Weights of a small GPT-style language model, trained from scratch on English Wikipedia.
Architecture: LayerNorm before each block, no biases in attention or MLP, untied embeddings, normalized queries and keys.
MLP neurons of a small language model. Each row is named by its layer, matrix (gate and up: input weights) and neuron, and shows model dimensions 0-159. Each number is 500 + 40 x the weight over its row's rms, rounded and kept within 0 to 999. Numbers have three digits each. A neuron's up and down rows have the sign that makes its largest values positive.
Before each neuron's rows, "fires after" lists the tokens most often just before its 100 highest values on Wikipedia text that the model never trained on.

fires after: " ", "19", " ("
L12.gate287:532524478475477509485585517569486473560491489442433481462550437578566509454475506506433506501500567506530503482441426543519429475484466503512496505484466458572507610457537525473494549536504493554425532468472478531504445531520484492486475503487514529474503494492515522566479552496520601459529467517504466481547500561568515518519488537513561419477536555499483485513610469497429540454471459546433489530448480481530519458520524478505519480550489482387503440482501520444483498477536404
L12.up287:480486462468524530527440460455449477506507509473512461487569517516535492580432483533522445479598528463485490561482468495474490392493489516539538565571460471529515570489512531505509638477521458545520458506488439545532475539474488568453508459522528479511443484496513497522440468518588538474512447514476473511503515505580471440490449512480520471477500513469538535550523424505581456494459474443528560504410491431512550501494569447534540547532490500494531439565499563502547492474499484

fires after: " A", " ", "I", "-", " I", "7"
L8.gate181:455545557558483522515484591511474420486508510523474448504518462432561475461481493535452514477491507509433434523484505470506525580450456438541469525504483498527484554549497463570547499449489454542490563473499503415502465521492497526537451521501486452509461586501464500577476542561547467423506464498564440516563527451434542471471498542480464542510524471535508558534505499492500470505521556476553489416481508472505433536488527511518503488564451526491535487413490465514556466607405477
L8.up181:465557491481478577481536461583543465474463485521569518492496475546540467543408496479548457458525508491455452513522480450482435396556558497515509537571516487558512502607488517508517497491492545510516491437507411467501453550492471525475503464508470545583504528433474535543480554597505510464545547515451507469528511522473557533535472487485547515524519572457508509524530506510485513455454435440482456517456560456479455441488494518522493568514512476460513390486502470426561510492456538

fires after: " f", " F", "o", "e"
L4.gate278:562496479524511494470478497480505586473478453451443492513496485525449492503543466506524534479505558548569474552443503461475554546533500461494527444440499561464471431459410391499519571524533447454555541487493513566531530543470553510518526477427511464513537572477521480467423455432476482550491497494523522472491572448488522463441497515479488479433524455462531422586485504484513474510477518508493474464611514453447469535499538506499477507452508561450513507514500551512555490558579567
L4.up278:551487529506527495463477469467509530548556496579503422567474544539518451422572526452548483498567520551488518536459499459576492530434446515433470566544539551514420404459471449463461430504482492517454519494505444488454478493502509498548507460517526504506521492491525466510411586476487512468514489522513506553539524460494481521503565509468491530490451483554452504573558460550464490471432494492448431529506466520597470545438448474525506511480536528439540563449517525516452521558469487

fires after: " ", "6", "0", "3", "4", "1"
L12.gate218:529474510483508507546489513481434552542500540457458571505491442500518482426476485476530494504454492509468498458527458541423576463435480538460499511509475499540453612519494499478483520515578516544456524527474451556504427459495433492477415490523501565544514530550504481555451518483460523533538589513502449499512519508436478522506476465502543480447500501546533495532498522558519571483474511546504489542472553468476467460535505440497510503441436478494422407530482445455456522577616584
L12.up218:489445460547532464539486435495456571454456531452479576497531524603539465484459433505474498473488494536456504561472441519559506507486453473536471457482525478526538534482498474532497482498454452447537402517457443540525478543456539495471495506477576496504465537490506548496462498411496486520524546397515468522524502473451475476463431492461420468530482498564497573502491529503476593502489509494482516463534527443573441473522541514608574576465487514515504513491474492523529475482604496

fires after: "-", " |", " the", " to", "."
L5.gate13:446507473515454410480492549476528540535438529473549488455475557520487455525503536469555472471524575455536514515521396451492445519513569471531551508469522503528466470545466524458566511563423477618476477464480529475581484549455480593516514561506472465470470481412525452548581548493473501502566524509472472440449528484441466457537505536517464517524513454571577479471519457509454531488567486513481563514461507487464508483548478485572444505527524489529537486468478549489461474505515480
L5.up13:542482568502502530508519500414422463566511530486519489557529552539446418414477488503443490469470498475471445456492527480504502496543470475559512494502559525485583489518480554485440495428522488490503541440556481476455447541537589487549513478503535455594447417449497529485521536535471463488522511479518473535555601469510508523560525499466470517479501539481519535519529459509453468508619516476448467500493520499582503478514469534467570494476460427536542434463515474572456447501507504

fires after: " Ch", "k", " d", " l", " r", " C"
L3.gate282:529495469568472525567476530516541581434496496571462510592566491509480523525493523524548467487481459518536496427568520468482501481538523515486482476455531505539478514454467553561475441492450481433437496494518543460531477471527506446455394529497583589504496505520486457551475451525468494500549471509487426585504479562566456447472476493455461572497499601479427476536546547488478483506560498473518511489509569556497492511488497434481446474497493441433459494486539541463454499435525505
L3.up282:438556463540513499513598473537484508499471508502458516581509478471569493539487497454541539590528550491545490474486472521496540407508579447552560431445490493570452505477485492523461477516498491468473409531498480515527475462526548446491481447526441465517488490473521558487404543486541468533454475503519503469523497492476506523474438520529548550461489510529492504452473457573487552500574460528404493520564516418499455539497529509510479477494475527486539381536477577421535535510475520

fires after: " d", " D", " R", " r", " L", " Ch"
L3.gate144:525477481522512513545483464509532548467479519555500531505473568398460372577509438511550515470494477548524529501573560445494532537564549470513563475470518566481506536443496554477451465429523504494485464513534529531500486540487507490452466556455541487529499454498580528469512458490508505486487479466493471478429469466520396556552458590515473541520515425497470516458461426547514508537510505447499507572485582529503542509507469476527500499496446445502452577524458559455501485451439487
L3.up144:541496432431528451509580506530557497480521529496468502492513474535539497463485481464477513534469506467529485454546462464445567488491534522499479549516468510497462501563488461447526528554514505506528473574539461465553464573516448469535501541456501502444442500516477476542480459470502543502514551466564549460559509492508523502519550506548506450478554462424534603402475495485524574520430505506445530504603547507476464508572462468452459544527499474474431515449509468353495498494479562

fires after: " |", ".", "|", ":", "\n", ";"
L5.gate184:460447503535517485539590516473493506461493450470485535458509498459557439502495567544447518517436459547508501531476521467532469501481491447517536436535492449568498491512479554549573450537427515533458490512473558502510491474468552452529516503567467465437467540476503522498524529486511522541502507441530474440420503463525480445546500461555419554490448446514508488561485456546469542535547490538467517419460611494540456519559488496501469543576553495485591475529547507535565440450457449
L5.up184:450478523518519529516530471487470506528465506392574418461511480502471484465537481485492485415558537517501468504492478433496428454432470456485534497514442491582553520478471400524420555517468495496478548515515525571498543488465554474483553519485553500528514465505482542489564567532444545557516450540412477434547479507581574569526540485538537517485502502480460462527554479522511494458550431499437463476505517480477519543422456568536505475515476523460465509464521457589518487496494507